python train.py --n_layer=10 --d_model=192 --n_head=3 --n_kv_head=3 --head_dim=64 --d_mlp=768 --vocab_size=512 --activation="gelu" --norm="layernorm" --norm_place="pre" --norm_eps=1e-05 --positions="alibi" --qk_norm=false --attn_scale=0.125 --bias="all" --tie_embeddings=true --parallel_block=false --init="normal" --init_std_qkv=0.0362 --init_std_o=0.0 --init_std_up=0.0362 --init_std_down=0.0 --optimizer="muon_variant" --lr=0.0123 --lr_mult_o=1.47 --lr_mult_down=1.5 --beta1=0.9 --lr_head=0.00543 --grad_clip=1.0 --warmup_steps=200 --schedule="wsd" --decay_fraction=1.0 --decay_shape="sqrt" --final_lr_fraction=0.0 --batch_tokens=16384 --seq_len=512 --doc_mask=true --train_tokens=123500000 --steps=7538 --dataset="wikipedia_en"
MLP neurons of a small language model. Each row is named by its layer, matrix (up: input weights) and neuron, and shows model dimensions 0-191. Each number is 500 + 40 x the weight over its row's rms, rounded and kept within 0 to 999. Numbers have three digits each.
Before each neuron's rows, "fires after" lists the tokens most often just before its 100 highest values on Wikipedia text that the model never trained on.

fires after: " N", " b", " n", " H", "B", " B"
L6.up7:448466543504502504459514481538525540544458435496515487468530515479443485482500486571550527474491531532476524461513477419555462472483471445583538474482536489493440511459474486519536560489567472595450525537470470512543465579555576498447467515432524468487514536551496527492499480503556420433485519541579436475469496606497465525442451459395498509498575555509440526476459533507473469438429484538473500477520524525466547533527532564506559481440497559472477506525524489551526544499504537499480521483525397438520511491479507528438492423518583550512489515540509522494511534560464561531

fires after: " d", "ow", " e", " D", "is", "o"
L2.up387:521513427524461471567545476524429476493503459509486532513503475526485582537460452477483453458480497568541455512524469498480558525510560460488522480559513531535491520519514500500475512529517530529510537497496438534468468622510499512525554493460521506461506422436469517452534495450541570529489564501504432502490438447483456490431469518558572490420611455512464499467472468429550581552465483512485444508485462559592537520454522529481514590412410511445499490502524485476491504452482485484435526456462498543506479468496499503449498571478579528472535496539472446459537515509538567546

fires after: "ar", " con", "ol", "on", "r", " Ch"
L3.up747:577477517514541507543532457520570396525519465510529495528444532455409589564470534480583458484481494536550487559520454529496488477478527465486493498453456511455486468451449471477525427498560501508480530469490422512459497488468519461555519493477457427550523437500493484535528538506439453547492564492477460526481459518565560487456526586515525546481537464496493527517515462424512495470505493534516552517548469474487543556451472460490483495556529455516488388477452474491410579500539587483532456514493500505524492498522395529497496513549578461484525562537584477482517545478543482469

fires after: "r", " ex", "t", "in", "ch", "d"
L2.up359:542473480471481424584482415515458504520509459545494526479535550491511502470552503400475503447519521495418480494516517474512568563500534526400498550542538574559548464526463520522468472563461520500481527516390458497498508572464539546465500430471552557477464376566546486471552486467482433486508503538489562515541488547501469500460474520513526495542471458486459550526564529520476487495462480541499526516545487427491501509512494454493464473553483495501434493499496537539487484471533559511505464463492494496474588546527485432524502509608435471460464436512518559609473520489476481502

fires after: " t", "o", "ro", "a", "l", " s"
L3.up384:539498446440495514524489500475503544470453472523444543495591424495520518524540516506504531521546507560583496460510502493411561537461516490503549513524571497493471475503530443550539547513503474501492450485488508456579507507504529480493515486500500578482452464465470486463592525500608534517515497486512536484499439447547477491492454513502436534404528487486492488456533436504477505528464584518530501515531475475504480462477524465561549438506434513453462499452493398526428451524502466494369455486503414470496484490505570481552541508461433561452540481512542452501510406521575526540

fires after: " C", " c", " ", " a", " I"
L3.up576:472487467468477512503484465495446488462456484461528586428539435463449481490485499484443536459482492543543487488491481506497503519506463520516535493533463485477498525506522490489464459523573503520467540469536574507446519510561622541516434539558478553510451536483504480553523474486506406555490496490459465504511535510467558445495590452448498527535517491555468484479545533571549554475477445513547557505471466470406541366469543434550523524555537410485576518490529542516517490496463490489492539530448401483557476463566572539508504459449533545505501518498534489468522453465434476531

fires after: "d", " al", "m", " M", "r", " D"
L2.up696:522573438555475492548528556504504471470446469428532518549442484550499559526470453430482452516495521512443491424518529496499486492533511514465544467468499540528496524441378539546478548504487516609511460496500519435480450562467478505502529438458464437481525499510464514562466516522439521512502567533510515515538500470489461490498424449453510490493604571457525489448530517483500500509505518433486507540466571588541499474514514482505519500507463524557529494522532511412504456479469447445490519479603437480549485493560526502508477380520459436531499412502520504445504553495546518469

fires after: "ar", "-", "r", "c", "ad", "or"
L6.up669:479561493466481515531519462478557442522514516517460608494481464462494460463474465453487537517470444455435518434506457492453542512523445475429528492524509461564465458499488460451479437530449470510441520516524580463484452396593512556499515452518415598511592483506499501515521451471526576453510535488490550527528525570496508547509471493502559544452447523511485510461553522449482504515549546539465466570511475535416490498488535480535487456460534542542518572509513511500499479429494554431483536513493537506529487493512592504510476449523470474534445442540529552457524515483511601536

fires after: " R", " m", " M", " H", " L"
L2.up498:493520509547521552513538502486501499432548586477534507500501487427517475485554459494578498462506479479468455404517490497458557475556454486522513398494540401464536525513502510526532540486521506603499534517450523499521519585464464526496510568487465531534482474455496454559474485512507461458473481412527529536540505516501548465515482569401511481537498456578529429465480487466566428534568472523566473482481459467480510464505539487496477430475587493493460471502524511517457503442551455517541441468431518491487461414468531478575498505493535546487537553514543466466477582526556533450

fires after: "p", "b", "o", "ro", "f", "ur"
L2.up672:528480458497579481549501486506548484499515580589481462569498486475474559549442401513437458506512505443564521581522546526431497471484429451461435524535495528486418535471483507497507549421497490508455483546496461504542438487531454480512501430510486523495498517521525535489494539542458510539537475518462546421520442522556471528484538550490550494453521532471512418491555509581558568483541454442480542453483540531558453530557494548541442579461506491520539488494504467516514524498485566498507469439435563499464548552493504480497510438440530475474488458500557484474578420460495459494

fires after: " m", " D", " M", "M"
L2.up378:512550526539453588413487503509489507500426480514469541484513526561481523463424535480532423466574449498528522485522449519529506491508537474424510518484495485512512573456478476464421455594459537529530541554510540500535457507574481491492477504470510522516509440501510440463518522513524540544515479507461537541538504458492521490510451477484466442532596497520541506556505443450438438505535513516565460509538495568475587496526465477563544387425422450477596481550530506532472392410481454515504533487491514506533498487493565490468455444541554495506472480492438458517497527484503503491

fires after: "u", "o", " J", "un", "2"
L2.up622:465463503449548529490488510443523435545541509544500494539474530462529519537557499539501433476524463478466426470481369453481568530529459508441454553441528464490456502486483493569466456471484542498432512499495535442474462531509508520483498533557496515586516481530476567531480502450526506496486494605551490568501532481546545502479522559415499483490571473480554566421523506509439508476477466468485526508442532466598525493501507490486484488488493554520434499553492503536493504470488504517567476442504485525540416535444517470523531451434564446431560467470442585564543458504456544518

fires after: " d", " ", "u", "r", "o", "E"
L2.up700:447497521538528583473546434432414507430479534565492484446555508569492526477414521494487469456512557518493511473538502598428561505529485486485481472487537490515521571443446492508506465569464539482485481528498489537477479549547464521635530551477534502516421525481469493504571507490575486494524476486513500502490407483481579525460505496507509502515534550447451424494469449467460438524502457473412528512497519496534531515489537495536426562469486436516467500536508556534491510574543588506428533382500514503494500463515451490505489491496525496474487564552497521457534541478522497518

fires after: "an", "l", "ar", " o", " l"
L3.up718:455479536434509444574526473466492505499517513493501593511588405518483604467525526547530507518503483492513537482509443498550474512487467510541411443525480487504454461463484539475452499486487505519536488524524470458498484524542544475559502478436426574579555438462428539486499528552516459477571465522466474556558527475458485450457478513511523401465545550537566533502562426440475460464515492512540475593506474495435460580552612532509510527520458498525488446522463517554519491444481526508474502442487536442495479511438519534481478480516498496476500489480520458500489575499569491450

fires after: "if", "b", "i", "ab", "l", "p"
L6.up10:443567497515522435494491443518534475485425454545520492539516472502403502562450489406494558502478564504532498500527498549501436446524481449487593531491451508519493530490441485495471547504503501477486571517506566425465524440432508556536426497511524494459543484527424549511422521521466652534477507530556488506566538543521521514542475554419511486556482505485503490478457532492507520469483474486498536594528472579476522523454454557543528525472499500482533432466487586508513498510507491518479484425522435493414558502521523464485484458552520438513519519466450510522471515465471531461

fires after: "p", "g", "iv", "t", "r", "ch"
L3.up60:395467515557520499511504513470536474481467490522499437530494560507430521497530536473474459482516441426516526484470466538525515570473495483500463535560483542472538500504519533441549523539477482476479557497485508412500516482499521481624504443510447561491457420463525507498489496470477473445520478463492537477469462517476613556454482516476544552523537485460426610544497529494519473423526477523456545491545519461485465535550484488510438475569487547480513561530488555517514438479478525518521472478436533476541524521537511487510590479508418508496649466538523523569472488436485549470

fires after: "c", "r", "en", "ing", "f", "t"
L3.up684:512450471489545558460470525410550460509492442441487533512517481435551501495482413551585486490477494452500475485457494518515483471491467513439498491510527514521493484544514537572529432446489495481493605580535488447539551593507466552454549502459401508423626446509554543551467490581483541470471506591502484525510552504505520563461516533515500482489478501467401475480502440511490481524546520569454475472464533554462513514447510493490453478513512518511450547504544432498519466425513485594509465494482551552495523494536435526527500496559482476476547497454474505520535454461499520490

fires after: "r", " l", "i", "o", " L"
L3.up227:548507515553465494514506562528500491506483454512552552421475516486550511471515590508532442466545481502563444491489524483387485539516535536457491549496549497530486483398452514569452490552383537506489490470582466476547500465462487465538475538569520506506473467590503484476461472520420512477528510530461593494477543539405524400467434500490506527518477501585547493429513428524448513535530430561471511512493514514519433531502555546509510560513492477515440467465500480487502504476467473502491508541478506486552598422522451468542509496508486468472475427530511474531492545473518490505

fires after: "u", " M", ".", "r", "o", "i"
L2.up744:527457511531485511512609463519455470468455496624471535408489456497552522508479588574505506512487481465553498516433488491509522511524433538505511575542549445505500545577517530567453463487506481430497578577459513503564577481474436480461515456504448420499472487536509536492492467469504494514502503451463446524476435490445463494471488474490551495441527512484496479420548508386463519486512457561501562498532492471477536494511524452509466475590524561496483470413504585499518509489492496590462531508464497470535572503474513512518493491558518492500476422573470502480502468493532508520

fires after: "t", " on", " th", "ost"
L3.up116:518496434516565512512463468476472524544457509519500512527522538534525518551477467524508487518434572519567435483498447437459526500467501465521518537470435503461533541564461520541536530504502489558559456524431502539489556495503527447579508471515558528571500484444532448557553474483411478459502484465492458362492515501498453499492454505585500450486540595391448442493488474540525427520434507446506502470430573511436554506494495516532462529520525477513457476550546484515412507478455475531551452533471547509512543535474534453487498505542541488522503509506517564509487430577509458472

fires after: "l", " l", " L", "i", " O", "ul"
L3.up351:504536516586524424529601484527545528511478455430536479491500466562450490481421498479516508489461473481555524550532476500416583513569438524526445527520519491470397497489537533497488509483499620507568496589522543506468557446501469460515436492563490509480466480540445497465422454465511442505479503470440458558512549516415505455493502463521532487473466429530487510488531523421518517515547513474486453494471485523521506563499465517544490501486506561517535499537492499483484476522445462552422483536507477495480520434443462560467543480493528511471410446450472497505529582499591512536

fires after: "m", " M", " m", "r", "-", " e"
L3.up476:516577479484538519537588517517518514478523538560544580472476443408530520534488492547529487497519458462564447517503460446475476379496528479432547513517436496513557561531443492499488509515451466445467558615551529529538457446512511483532481498521554545574496502546489592530499450420534519520516476509473457561431491521490522506512446467525510472404529501499453507476421508463475525526520458455411594483508479526549541487466514520495511503519550489482494452473535472471481533477503467489441515544532503467541508474461520501500451435492483451511421494516513556546470572460564527466

fires after: "c", " S", " s", "i", "h", "an"
L2.up469:480381535494484545499494506582554539532527534578427489480498524545498461458494518442522461529505484474440486509494510546477502529444548509478435529467497461467519488490501472471536483473533551532465489483521495488558449475551481481513504427495437502517539507515469474554474496531409470581498471526570528479519583459616401448511467506420473504496485545467538497525459488597543473432497471530505495511491497559543519429552458573537543470507471452554525564446457417539475483480438508528518495441536521464555476520503500478579526456552435494583473529480489556483510535492509500511

fires after: "ur", " st", " B", " de"
L2.up698:452508545552545475519511439503466478451524474536550582542534484518496500531452541561528545454543570463548527568516425426509557462456465461474412517549488503513527495540511407525477552457492452517460455513498475585518522499534473469527606477520461499516528461512527568529504524482476499478526505520469481475482509435429525440472518537488489420540486481519482520518522484448574497523456516505489462444499512467434557504487489481538527409501422471443494569546489536541503492538492512385503562448463507534418495484444558554415551583518531517486440528505504474525516489519522486494

fires after: " L", "l", " l", " P", " R"
L6.up62:616514558541494472470486464491491527453511450477514522501475441458512505556511447479504481530497468480523451489428511549472464526466519534493460467519535466459394469502487452534476513531441541530465455452494499439503506528455575543551492459591454460509480507536475547450479542554576419494567470460478545593486591544493474488523444531398508457499508488528491511521513516481511461508504487528510477467508492480430544592544453466522496520481561496548494454546564442506515520507500464544491439529546522475482499429443553530543519448507573488420532477526564475487469546570496469430

fires after: "en", " N", " n", " d", "er"
L3.up450:443495511497423579522500414562468576541544493457452568466481439505533450471462528522521475444461446498487466497425413532487498518447540493478534434516517450523476560501480458477588463537534509489519482513509490494570508458490511452509524491424559522467464523512515483581433496527524457487433524514503518466496536489541530538519454458498598556564558555472451538438521530535514514538539442579459486447562506460556550468513490496482502486447501552540514513475418499541516483474537469521481523450475440479545501401475547583485483474559413551469526528501479515534480504487497486483

fires after: "e", "o", "i", "ur", "ie"
L3.up320:549547514526521442524536555493525442419493455551483478445536522577528468498513422571482550481458562513521511482474447523498483433470505439484491528562587511474564513460551493539492454487488445446497591493507398524482464493582496451498468514483479541559466572518468517508502478496525478538499467535504522496443517529502544537520519497527520492491566563374466546476472459483582463485503500479420447565484524482540490461491457449585499485522530507470545496461467558544460577498480477440513513461439574447496519420498489550496547506512529509530483478474511457498488517550567503571

fires after: "ro", " P", "u", " it", "il", "o"
L3.up70:539496487463584491527468466454515538496579499519497506460561486545586483552512526515542490499461513477474549556489528556432467519564511502549482437469587450507417570403529495517514517508493524475573500474551409526540397533480496539522513459516450400506552486585534463431494530494414533499461494499507455483492458556574495462540516540578524498488523576500506529494432442511471574438489442495509578472511514483506484506539529479517472451502532585489429478571514515458512539522496498479514479492464470523498483493550487505526480430519522480538506470509458557492436448458481479492

fires after: "\n", "u", "le", "o", "a", "es"
L3.up523:553559522516529557553530482468439495527497475492509539502535484619514488542506550486493510444459561520545496462529488546474560490461533412458483557430555449518510525536505402586524495496531444528495458559497550489468446465582498537480506506562463497559464587536520520427519556555468435488514465556498470555442454526520451494532478538504570531463566478482484514458502492517456464427509515464465434472484429522469488427565518538508518483494432519503462506537521473483518435506516524481476502501512401479544476513496473513494511525425477491417598470562442501475521477492497511504

fires after: " n", " N", "\n", "|---", "i", "ou"
L2.up433:443569475472437505463543524459475575533529465517458425456414555447503460488526475535470497504529590524480487453569519467436404444572544449509466524522542553549593522478413496592530574452461522548476523524521509533536456540507494455475496472493506501506532468521500527498470473436477452546488498459490466525512527559500511533504503511511436513498536500407419482449498541482569536485437468554498572458492463545480484521545553400449541434544480535487500540446443508466547559489473490469471502495516483486548517516467476528512556451558476507479549491516472468535486496550539464498

fires after: "t", " on", "r", " o", "b", "ct"
L2.up1:588537568517551504440469535515500484484509475490474523433508526494471436487464477492455474479479527491521474528442593482416410458506505506484476555482455494532451441465459478503571554452549570541441457510526497542481564492563485580542522490477445563547467444541478506501511500623464482500516498514566456402513532540450476457364497506531486461452513508403539471534502557596511495504494484539452518485503522464489554532481499465499512502545518511515491518511548579500463498563500461504442529497441493468562542511498471444486461466546508519513497482489486505480523510555515506416

fires after: "ou", "b", "el", "il", " st", "ur"
L2.up601:537439484443575530437543409502479511448536506527516558493511504507522517567477506507480519458483565493481485601563504465497486498507487426496485539430496447563600486565518399556508463494509469485491523485489519512542500533502463538601519501503440551468518511540491428560503572481519483541500411536468481414508449482551557437530516494500453498562542437421467461470520549554485526494474530497480451533592494456518505536522546458488475543502519433474516525451550462494521530469529529472430510493553493555510471532506469494508546491412523477412507507468554497493523515539518505432

fires after: "r", "c", "j", " ", "he", "v"
L2.up148:503492468456518462478459566477474495424503544467480491522552519490477532496542507497531431513486499505448478442420517496482560521472544529500531555503477514506403411564518382559492476513517533546522494546550503444562484494437506532481498555465436482485525433537462517491550473530484481516527532517590485519532444535539471533526592526470478457568495532463468387496506493426476488459523470470528560473466539479530519474525560552516482529492496517460441461450569446438533432512569498520460468463584532557523521480444451469478534443490548527466530542537575518563493522509484488468

fires after: "or", "y", "el", "l", "b"
L3.up198:457537531514564443543554442545535528475469513517436501485529492452481594509467512462479510461507497479450444504536500503487462440450549482437554514536471465570463444459544551521477465545479515550577539512497516525401511508425478554517595510527473460459486387504486510501499508462470573488428515553547471422565544541468502483512436444544476554526555445442463528447482430613472487464492527541521553504462507567510479531498487482488482475486538485460464530585451521492551523493467517561491478481508531550512525521539528525520437462477545532425533484492493471486453496477483557489

fires after: " p", "e", "y", " le", " h", " 1"
L3.up10:483563506489476493509492522411538561417533573480509513461469522481460535469487441497473433444452458515543424529533526457537561471565473534503494507418574566513552463564511458490459523474489510580486482416560489508588508475507442492499494498561593495583490493494481529559469473526498477422505541499499424514512503533479460508469559498584549489490580509524499479468535529490563521564477468519469533435575494481526491565437553514478514545491431497431485506509482529478485477533493526541540519504436485507463437459447438531422536519529439469447534513464531481491489503482542501460

fires after: "er", " T", " t", " p", " ", "r"
L2.up671:438438457516503524509464507405477612562450571395517595497461491465492482536469469570550475503483505522513552467490500600532519458481510532470432473532464482477502498551605465475560532515537511516466441441554497543551451537600475504497520439534495484538455488463504441449537522511505576530535506478495486516478417565453518499455509573479469537471493499431519537517497523471492499499468563552537470467505455545472561516476554391493561494480464560493555472501534535507436518472529472499477527555497518462456513502490496494483490427519523477485482560455534524486501512514505451455

fires after: " 202", "an", "20", "r", " 200", "in"
L3.up442:569491539456437488509432469524530536509540487538474532405552482417522487511548496561510511517483423527463527516459446531462473522465545580470482488527470524463556472590499526476405527467500468542489558476529607518544455518518474429500498465505427511496513537504469470530442444591535492524504470499470517500508575554541491493466522497500510497465449429428520559486455467547520578444531441588500437478537544492478517488437557477540474533485498515456527547475491486524520506496544545465435430500484466485510571471512493500532513501444436529549475514457428541503527483440536456560

fires after: " O", " b", " o", " k", " P", "h"
L3.up483:526523555536505503513498547468522502501576456489603435487480550496461514523592495559546503434459530552489489504440475447490468538553584515510481448456537498464483570558534505515451472496508524497497440518500435521492467559541524467519521509553475510583512472498459505427563506439550522466523424483486492527470458501451462447468477515452454452548445414469501527556508518496480393501481473524471483441513551497450478472488522597524551548568433535483505543499528442468538534496440509482544494473483530460560533524511510504517544405420519461523495502504557497520553524545512433564

fires after: "e", "ur", "ar", "im", "ay", "our"
L6.up613:468521541429471485478515487500505518491534507546536453496546568524495436490489439530443562524470487535513442487452551451458504496489456529585481538486539498490475538470490496413410476563524500422539566523597492503544489448573508516493518515525501524452508464469512438464487497412473480530483542496489526508527530543520529510453506504526420428531452526463499537446527415542450482561539611459417509549473550470561537454540503450498489560553501508457570514558507503501525533490475426497521523465468426455436511515516526463525494548573487562477495500515545521477500512594505532452

fires after: "ol", "l", " A", "U", " U"
L6.up102:438559495527503513463514440537532449465495499517458473448420477571486510544556504415504459548494458484418506477507458528489562506588568505500477517503501528562514496448490500452506495595512589509489491482472417469447534508503543470489418590493468459533492487469500562521502479569533544567532533500488544480486510494487475474532480463436522547576450479523540510510578435543494535526513490536516528529383512513484545507503521501599473481394480531522425488519437478507578468505520448497553465491519465512483583504548509518527455437511495533508534573467502495496529475458518494442

fires after: "es", "s", "us", " N", " n"
L3.up357:477480487507512487522490444526573502449453555416421455533464526469546545465530506481493465602389436525514459544549518468505491501491492445481540468576508503492478531524451591512479448511501514466502483483491483478496431574549481489520483570425512480558515522482490497412485502469512467459483553514646469503497532501531536566456460574505521492445517568486440442489501518515499556554457490476505428510488532577491502514467449531512523448447515501411560458565530502572466524570503512452443509486509494505549503534440534522448539518509522497510506468571467522492499503508539508442

fires after: ".", "I", "ill", "e", "ur", " I"
L3.up184:517514556486507445492494463442475490498468492541492517551519496502548493480562467481503536467453485547531463516485488480468458452489413565520540531481573513506591542508530512552438488555517511462497433496455485507507471522557458483422468529432523426532501514506401385472479546536451541511524559519474593532544512550499469464486531546551507520547479540476509550468480458455513492491488551449596477529522479500504504539497540525459472563455460539498562580526441457477453498553352572461520510502489497458507482525509534433491459543508481433444561525548516480498492516507480450456

fires after: "on", "l", "ol", "n", "ot", " L"
L6.up36:553469487511500558517493411493503481498448446475525433457514475398426470498492499523448504538497510467522529498523543523436505571550523514490543517520509515480493465509511502562448444512530447509570499557501481462565497511447510428576509451524531416452483424551541553499527593515465430447487561454469475478475515534501441513507512493458537550534421484537538439512554506485566433490519474522510518542517472532505448544532516511473475500479515473558553499458476519493473505451509538433527375513502457544448462502478538504535586435489485521489516536575457540584552541547507482451

fires after: "art", "ay", "ar", "u", " m", "I"
L2.up257:462539521491450487494475476521552529497519556467510511486510467520528526489451462516467467500491487559525553501484469533442536483476481573440501537537524437499506565512504517468495489503517473436470581496583491511515397515450460454383529509453593503498457506544523491487487449502453511479495556506489475504496511517630504486486546541483458565468506542435487519457508441570463466484530514560460571527547519397530516606508515517506481538511448535441511525451453441536451484474507455494451490490472566450513475478547500465439509524478538480580537531522414486520581543526438484439

fires after: "ep", " R", " n", " p", "p", " N"
L3.up563:446503468546520520502545451532451508467548507523459487515471509562538580531548462505516518568412546504559524560552509521487504476524554465514582527474503542472469580488439459492517541503544483507513488522497555505525508466520470496514540456531525537482476529489488432498494431495453555556500512547465425524515482466509501553475510547501590511514472514525493466462458498489498456526478455477514473530550457405467496535606507580414465545507509532457613469491497590405449462450458497495523488482450491477464521493438475542472505540493504465513444483481517477476503374390481523478

fires after: "w", " w", " W", "ember", " the", "her"
L2.up8:448522499428491516480540486534546583496517486541443535562518553451452510508489473427492556487613468494545466481481486459515463470565467521478483517536497479495552528485505503408507580514540476512512556485443556531452479573511489582474465478498457408502545475546440512546530555532507530510366458558508464473519477446512440541485555502489454533479439536484552537540465499477473476563493562485524470498468582448528512519468464531524452531446542442501452550491560527508480506524466467529512487484466520514462567621533460509523465535515448445464529507479458527454506476469465486488

fires after: "p", " T", " p", " f", "r", "m"
L6.up379:514424455499514459492501503581555503512520559533448577506523557526432493519441531454513470490549481551490473505523471517481455439502450559442557570529505502495497483510451524409528516501461453498458499518496505449541444563509471495475529560501484522510415487564501527459495464457525534451453522495483499554455545554555479487558479487457473531447457487570549503514520418472470438363519574464461551526548505497549518433392497484484476504585623518475523474524516461532527532434524520547476507469537523518513481432494558498490500523480470527460486552466508502489476492559485456501

fires after: "h", " h", " l", "y", "ou"
L3.up369:416442524552519467500543509535542504540512485568409495488508429501480508433510488607531491543406472503491465519523440469551488448593545550517574494476519439513492441508508505476510505516486537510482495547521468533552487512561489491505503476551513573604531575515505519518456576519524416507467513444511482503550455504444452463516543463479463457535497492462526513494423521491517512500477517508475510428483529545544441582420533462457515519547487509471505528416496512456476500477518519513520411502506513546531506531493510544519497561543485471513453508449545395472442410523559531475

fires after: " ", " m", " r", " C", " M", "c"
L3.up588:501474516528525536510542516494438513469510542431433513512451535531566588487468492495515509463491459556513538436423463522496429474503434398525501487483480479452560560539472500486524489547451493503481566537529493410448467440509544530528484520434494509561511409548466420509420530492476512536467483454506548620560504544469523572496494477539554455557489568534509524404483532530444468504484496555458557508480479512507515541487546492538515487528437482499570415554531512559560488491536506507522486456522508464489498489474444526450550479460513524459502546497476509549454532442496498558

fires after: "h", "l", "r", "ar", "ol", "or"
L6.up93:504539564500512480531529508442498529539454446522471518461457467499488523586499462482504534545489542519468533518576465511562459541484502554470557463505495477579438495542420509546567523435431529440468463483575504539485489503541563484528445485443406506522485536473501528447535533523516463482568482494473469496524503452496514503494431488506516469543470561450551530462577423545521473508505457544431533459429563524443544553468413508542518547538469509542466508479456424491516510493494473543503486464461473465458459475543494476443525446554581480487504503574493513476535423464573573460

fires after: " P", "p", " p", " v", " V"
L2.up82:525465469484503518496501511547549486473456466469482517453480542447542489487508487486577483536507525434536526526552459494585464499545519471505495494469441545467439522509487543527475479471491443504492477483465539522509448425444518498497486522479519494584458570479478434530568488463514490533549469502486413542415586518447588495484560573492554495479501523503487496486517611504582507510487450440461512428527543556478471509560502508519522422528496581528531506489586541499484455492418560550473421440520551461500454488524471503484571484515562477521399510503540545457448508501536547515

fires after: " E", "qu", "r", "u", " C", "ol"
L3.up381:471471478462474495483539520476447547506570470530570471447504479450526473474474562487490507423528479446549510490536562450529485464496508485470465478457537516493517533510546512463562540490536481457464513468422509453586488487434489457584488514491562402510543485488544427576538469570480471547501518556553488556526541494495507511541493517482553497524529496493497503452557412498586540473529493457501483427571526477531425480523528515403407429578484442501527456514580525568497486528500497491469535451502533548579508482509477512469477495519520451503450552492506475500407542471469477447

fires after: " al", " l", " o", "he", " b", " O"
L2.up495:498484488543507602444468439460483562484549475447527431528574474492498586459482450500474548510499450539488434486471410412474491538512493493580511482518524520526524503502564485557512574513490542556472562454456489542496444546505472502529503448484478509509470431501542521487586518501533432507471464455590512574544491472474500404496485468549458499466497484441497531548496464526521436437567479507503506475480462567480539524547498568483520516539482524536447537497511428495454505594486471494500426515475547486432491485448550475507445453513513553519464480603454495486539500508487481545

fires after: " M", " m", "M", " s", "E", "d"
L2.up428:498536520541560565506517513510557521566472612477505537501468492499537508498511528518502434583463460527507512474468520457506447549536532492493530468458530486521558516504516564478502457527546462483443433609543488544487494453495519549429478466517482452508507518519500562480515503428483498439563508594547504510490469561525506447458483471469494489441500543542508522503476495477470455446537534537531522569498488466508502456485540491515572453446481465476524513540545497452518480429500492523461503434499465411536555518431472492497428400458522465532506533522520512323529526530540490554

fires after: "an", "in", "un", "n", "ish", "k"
L3.up115:482504484518481489524507584557544524495511519536467533447478446577599619483568563527493462495423479469515527507483527528520538505485538551472476481503495526480485478534477542453467427452487433487471505467533546491498483457486609558479528499502461462485509517479497518482431478547575466462537525556534556469461527481469423437520505474477466533443520526493527513509579483586421493511585522498501408483487520504417489468467584478472499497510465530456525473524445492424532469539524535493517444525519499547468518458550553455448460502432493469477529532538491504603535459441466508514

fires after: " ", "es", "un", "g", ",", " c"
L2.up230:493457503483511524465537389468536442455538514435529529445510516583488478492483444478581514503496490544450478469518503516529444491538525517488597555463474504512477483512500524476532461493584500502523464520475597450427567476542534561479427470549441586429499549498458436567457485560462496549457501542516496515484493525449509476514483526516472490501447451416453458522458556483549462513537516479525513475552462467496439456502543481520477470589541522508529517421574479519524505513561572493543507514476503476605456457450521495477541493465562483527456551504441470460456503466469496464

fires after: " m", "ar", " M", "in", " Ch", "el"
L2.up178:476567411542483486472524539491561477521477499502531453529509573534487457510480490522515457482504398515549451481498480521507448522501487470540536490445512510482547484447507410472449499546476518493514546474565491536494535519528489564501434523580460383553553485573485560431515558559507487551566502478411531470520435446551463518529449494484520475549493495475442483515496450514502522495564475457536538469495596486476529477546511478459475388430476544502568499475542490475480521458544508498550467466498426507485513535540574548453433432530491537477538543469473466482450532515551507477

fires after: " w", "il", " the", " s", " W"
L6.up665:460494469477509469481502515517494492531494439477456609471515498500433477433561512500504517481443508490520438455488448530529491448539440551500531438550475474429533493589495412449562567482555477576494626550432562497432515515471481501523535488512467486534518534507452538541557531445481480488408429512480538548481475460473581462525479510512480499530563461497434538527544512523563538561529556435559486463430489498511484472438529436553493472499544510496511488505509497459510583496462532489505477485510516448506506524546504573497491497531569547491514513530469486424482586457492483519

fires after: " A", " S", " s", "er", "f", " t"
L2.up638:435448518447547549523490492504516523469424559529525558520472572519524468477496487501541504581477506561489476568511547542493545505475467577488469507475475489469513491450518513515445455568500560533524469435423542503561466511584545451573521482508497502440465533492467449533568542586519493508457457491459526440479483468488510505486494541518513477573457542453464474509565609462452431526524548477502456499510572474542509423459529458486536442490452441503552502479515373573503471531478466450545509482540497527494527522449506521557462522527481410529493508533544534480471447498531481475